{
  "head_dim": 64,
  "activation": "squared_relu",
  "rope_fraction": 0.5,
  "qk_norm": false,
  "attn_scale": 0.125,
  "bias": "none",
  "init": "uniform",
  "optimizer": "muon_variant",
  "lr_mult_o": 1.35,
  "beta1": 0.9,
  "grad_clip": 1.0,
  "batch_tokens": 65536
}
MLP neurons of a small language model. Each row is named by its layer, matrix (up: input weights; down: output weights) and neuron, and shows model dimensions 224-319. Each number is 128 + 32 x the weight over its row's rms, rounded and kept within 0 to 255.
After each neuron's rows, "fires on" lists the tokens most often at its 100 highest values on Wikipedia text that the model never trained on; "raises" lists the tokens whose logits its output raises most directly, leaving later layers aside.

L16.up1095 [112 166 144  79 128 118 119 124 151 166 152 143 131 126  87 113 154  88  99 129  79  91 155  97 125 124 101 178 137  98 119 117  94 141 119 127 103 124 132  59 173 115 118  82 188 161 126 118  63 157 100 158  89 106  99  59 101 116 167 136 162  94 105 186 139  99 152 182 174  95 116 140 149 180 102 113 182 175 162 122 135  83  82 151 134 144  74 127 171 115 114 150 126 117 160 168]
L16.down1095 [113 129 134 145 185 130 189 173  48 131  95 110 115 164 142 105 114 189 151 135 148 126 104 116 167 149 174 140 139 132  89 148  69 180 122 135 121 143 126 140 235 115  80 121 161 171 163 135 104 104 134 138 195 111  50 171 124 111 111 114 104  93 127 155 129 201 150 109 186  88  91  71 136  98  94  78 109 165 109 103 121 134 120 160  86  45 124 127 136 151 131 117 129 145 173  94]
fires on: " for", " to", " cur", " Cur"
raises: "oes", "osph", "aged", "ium", "ment"

L16.up352 [124 119  97  98 128 121 167 177 109  63 134 156 145 120 136 116 143 107 145 135 174 131 163 130 161 126 138  76 140 103 171 103 133 139 132 162  46 126  88 108 169  74 132  77 123 155 135 105 101 147 156 113  75 110 188 164 152 187 130 134 154 106 126  88 119 128 110 114 134  71 161 194  91  76 104 108  87 129  78 173 165 125 103 157  97  56 158 102 105 127 109  39 127 148 112 150]
L16.down352 [122 180  96 141  94 146 180 138 137 139 123 102 146 187 197  94  91 133 144 111 159 113 174  72  90 162  96 109 139 179 185 138 114 123 112 146 104 146 105  71 123  90 149 119  93 106 111 178 102 113 116  82 128 125 142  97 129  98 211 116 140  68  57  75 152 100 112 101  88 142 122  63  97 143  91 125  92 177 118 154 111 126 124  84 205 153 133 106  73 224 181 146 167 117 122 117]
fires on: " |", " (", ","
raises: "i", "pen", "o", "a", "ien"

L16.up1133 [ 90  94 160 111  96 151 157  85 160  61 107 138 122 148 112 167 126 182 105  91 156 144 124 118 114 111 163 147 142 181 102 165 171  89  96  93 131  85 105 120 107 123 109 127 126 178 109 120 184  85 148  81  70 156 120 152 138 153 127 132 119  94  84  85 157 176 124 148 111 170 150 155 172  78 156 102  70  95 161 138 129 147  98 104  81  82 131 147  66  79 141 118 155 183 152  83]
L16.down1133 [ 98 134  85 145 148 114  95 118  70 119 241 160 122 108 133 133 135  58 166 142 125 155 146 177 116 170 172 112 139 128 135 127 124 166 128  95 138 129 101  87 150 106 121 129 198 153  82 102  88 136 169 140 183  64  85 114 123 112  95 179 113 156 150 113 108 192 185  96 132  88 101 130 154  85 129 136  67  88 129  68 101 185 109 129 128 134 134 134 143 118 136  99 133 177 166 133]
fires on: "\n", " (", " \"", "—"
raises: "and", "am", "of", "as", "it"

L16.up559 [162 137 109 104 145 115 117  77 120 136 107 115 152 147  70 161 175  98 129 135 180 174 133 174 157 157 118  99  72  78 164 146 131 131 139 106 122 150 121 168 149 134  49 120 192 161 176 107 144  67  88 158  54 126  76 136 112 128  87 119 161  78 100 147 113 139 126 108 118 168 115 128  55 135 197 103 163 173 148 167 165 117 101  43 220 117  95  86 108 195 144 137 168 143 147 162]
L16.down559 [184 140 183 119 116 158 124 144 130 143  46 170 123 138 146  96 106 145 155 198  67 147 150  95 162 162 142 124 135 146 177 154  98 135  79 118  43 132 151 137 153 163 123 131 133 103  83  35 100 149 110 180  75 164 106 136  92 154  80 154 167 185 118 158  94 129 177 131 159 128 109 138 142 124 122 118 118 161 155 109 110 175 138  87 120 172 137 114 165 102  94 142 148 135 124  83]
fires on: " with", " for", " at", ":", " by", " of"
raises: "ty", "teen", "th", "on", "s"

L16.up735 [186  93 182 134 131 119 117 119 137 201 170 102 127 132 116 134  97 202 139 139 166  98  88 135 126 178 152 156 145 130  97 165 154 147 155 124  85 111 184 107 107 161  85 121 134 189 111 145 144 147 148 100 110 163 121  98 114  81 101 155 109 130 144 120 129 171 185 128  93 121 154 142 109 145 108 133 111 178  82  94 150 112 142 128 146 141 132 113 132 151 141 114  76 145 132 141]
L16.down735 [116 147 175 180 141 131 130 112 120 171 122 103 108 102 137 116 118  98 118 165  96  92  76 113  82 123  99 157 145 148  54 103 106 158 129 167 112 112  64  82 121 112 122  84 115 126 125 149  95 146 136 152 128 104 123  79 116 145 129  69 126 184 182 117 153 150 123 160  93 139 148 136  72 116  95 113 157 124 119 134 132 132 135 109 158 160 164  88 186 149 198 137 104  85 142 139]
fires on: "T", " t", "t", "\n", " T", " |"
raises: "ime", "imes", "w", "ough", "ra"

L16.up740 [166 169 104 122 156 158 105 110 145  72 140 101 134 102 118 151 156 124  93 107 111 172 215 122 156 102  71 125 115  93 122 202 124  69 140 145 145 161 122 194 149 104  89 118 174 175 126 106 157 130  87  82 101 106  49 144 180 113 112 158  72 133 134 169 117 167 109 170 182 149 109 110 154 210 151 130  85 115 103  99 116 138  82 167 109  92 124 140 165 198 181 139  95 112  86 108]
L16.down740 [141  82 165 125 160 132  49 141 112 111  81 125  98 128 137  85 151 125 120  83 127 140 168 142 144 142 129 111  99 135 143  76  92 108  98 100 160 236 184  94 128 147 174  62 165 123  78 103 102 146 147 141 203 165  27 107  99 139 134 120 138 167 164  98 132 102 146 188 115 141  80 157 139  94 118 123 130  96 111 144 120 127 146 162 144 115 158 182 134  99 182 117 115  87 119 120]
fires on: "-", "/", " 7", " (", " 0"
raises: " to", ".", "ess", "”", " or"

L9.up414 [ 93 184 102 100 136 104 107 116 105 112 145 160 145 125 131 104  73 184 109  93 103 138  95 174 167  57 169 147 115 112 104 124 163  85 125 120 124 114  84 157 108 149  84 154 150 133 117 190 123 146 100 168 106  82 140 178 113 128 117 187 177  64 106 151  97 116 129 135 149  61  65  71 143 107 109 133 145 129 135 133 169 115 113 114 145  94 149 135 128  95 118 179 137 141 121 160]
L9.down414 [122  56 158 117  50  51  87  56 211 133 107 135  91 123 108 140 157 139  98 181 106 128 142 163 101 149  98  92 168 122 149 136  63  95 171 181  75  86 129 149 148  79 142 144 117 150 172 135  83 137 136 109 110  83 153 120  97 163 187 120 157  88 124  89 144  95 103  81 146 105 187 134  68 105  97 106 163 233 164 152 138  87 113 189 130 123 101 103 121 114 106 120  89  66 156 141]
fires on: " of", " in", " for", " with", " from"
raises: " becoming", " making", " bringing", " leaving", " doing"

L16.up1157 [ 54 131 107 168  46 110  90 117 158 178  92  98 114 101  98 169 156 156 120  75  86 112  91 136 127 143 107 139  91 165 105 130 172 159  77  75  90 127  78 158 149 116 135 148 152 125 131 154 218 179 131 121  69 199 170 129  60 103 183 156 101 114  71 133  95 104 137  95 165 135 119 155 143  85  76 109  83 128 161 125 123  96 119 201 131 159 134 101 148 157 147  92 107 116 158 122]
L16.down1157 [142 193 134 127 104 171 158  76 107 132 104 137 131  88  89 136 106 157 111 132 120 149 164 167 128 152  86 149  78 141 146 150 169 175  87 142 160 119 107 130 172 116 108 170  91 145 110 124 177 169 161  91  91 111 141 152 119  90 113 127 110 138 102  82 123 116 167  94  95 142 103 129 129 107 126 192 148 119  83 117 158  91 122  98 125 162 130 142 121 167 180 119 144 122 111 130]
fires on: " C", " A", " Cro"
raises: "oke", "we", "ok", "rom", "ft"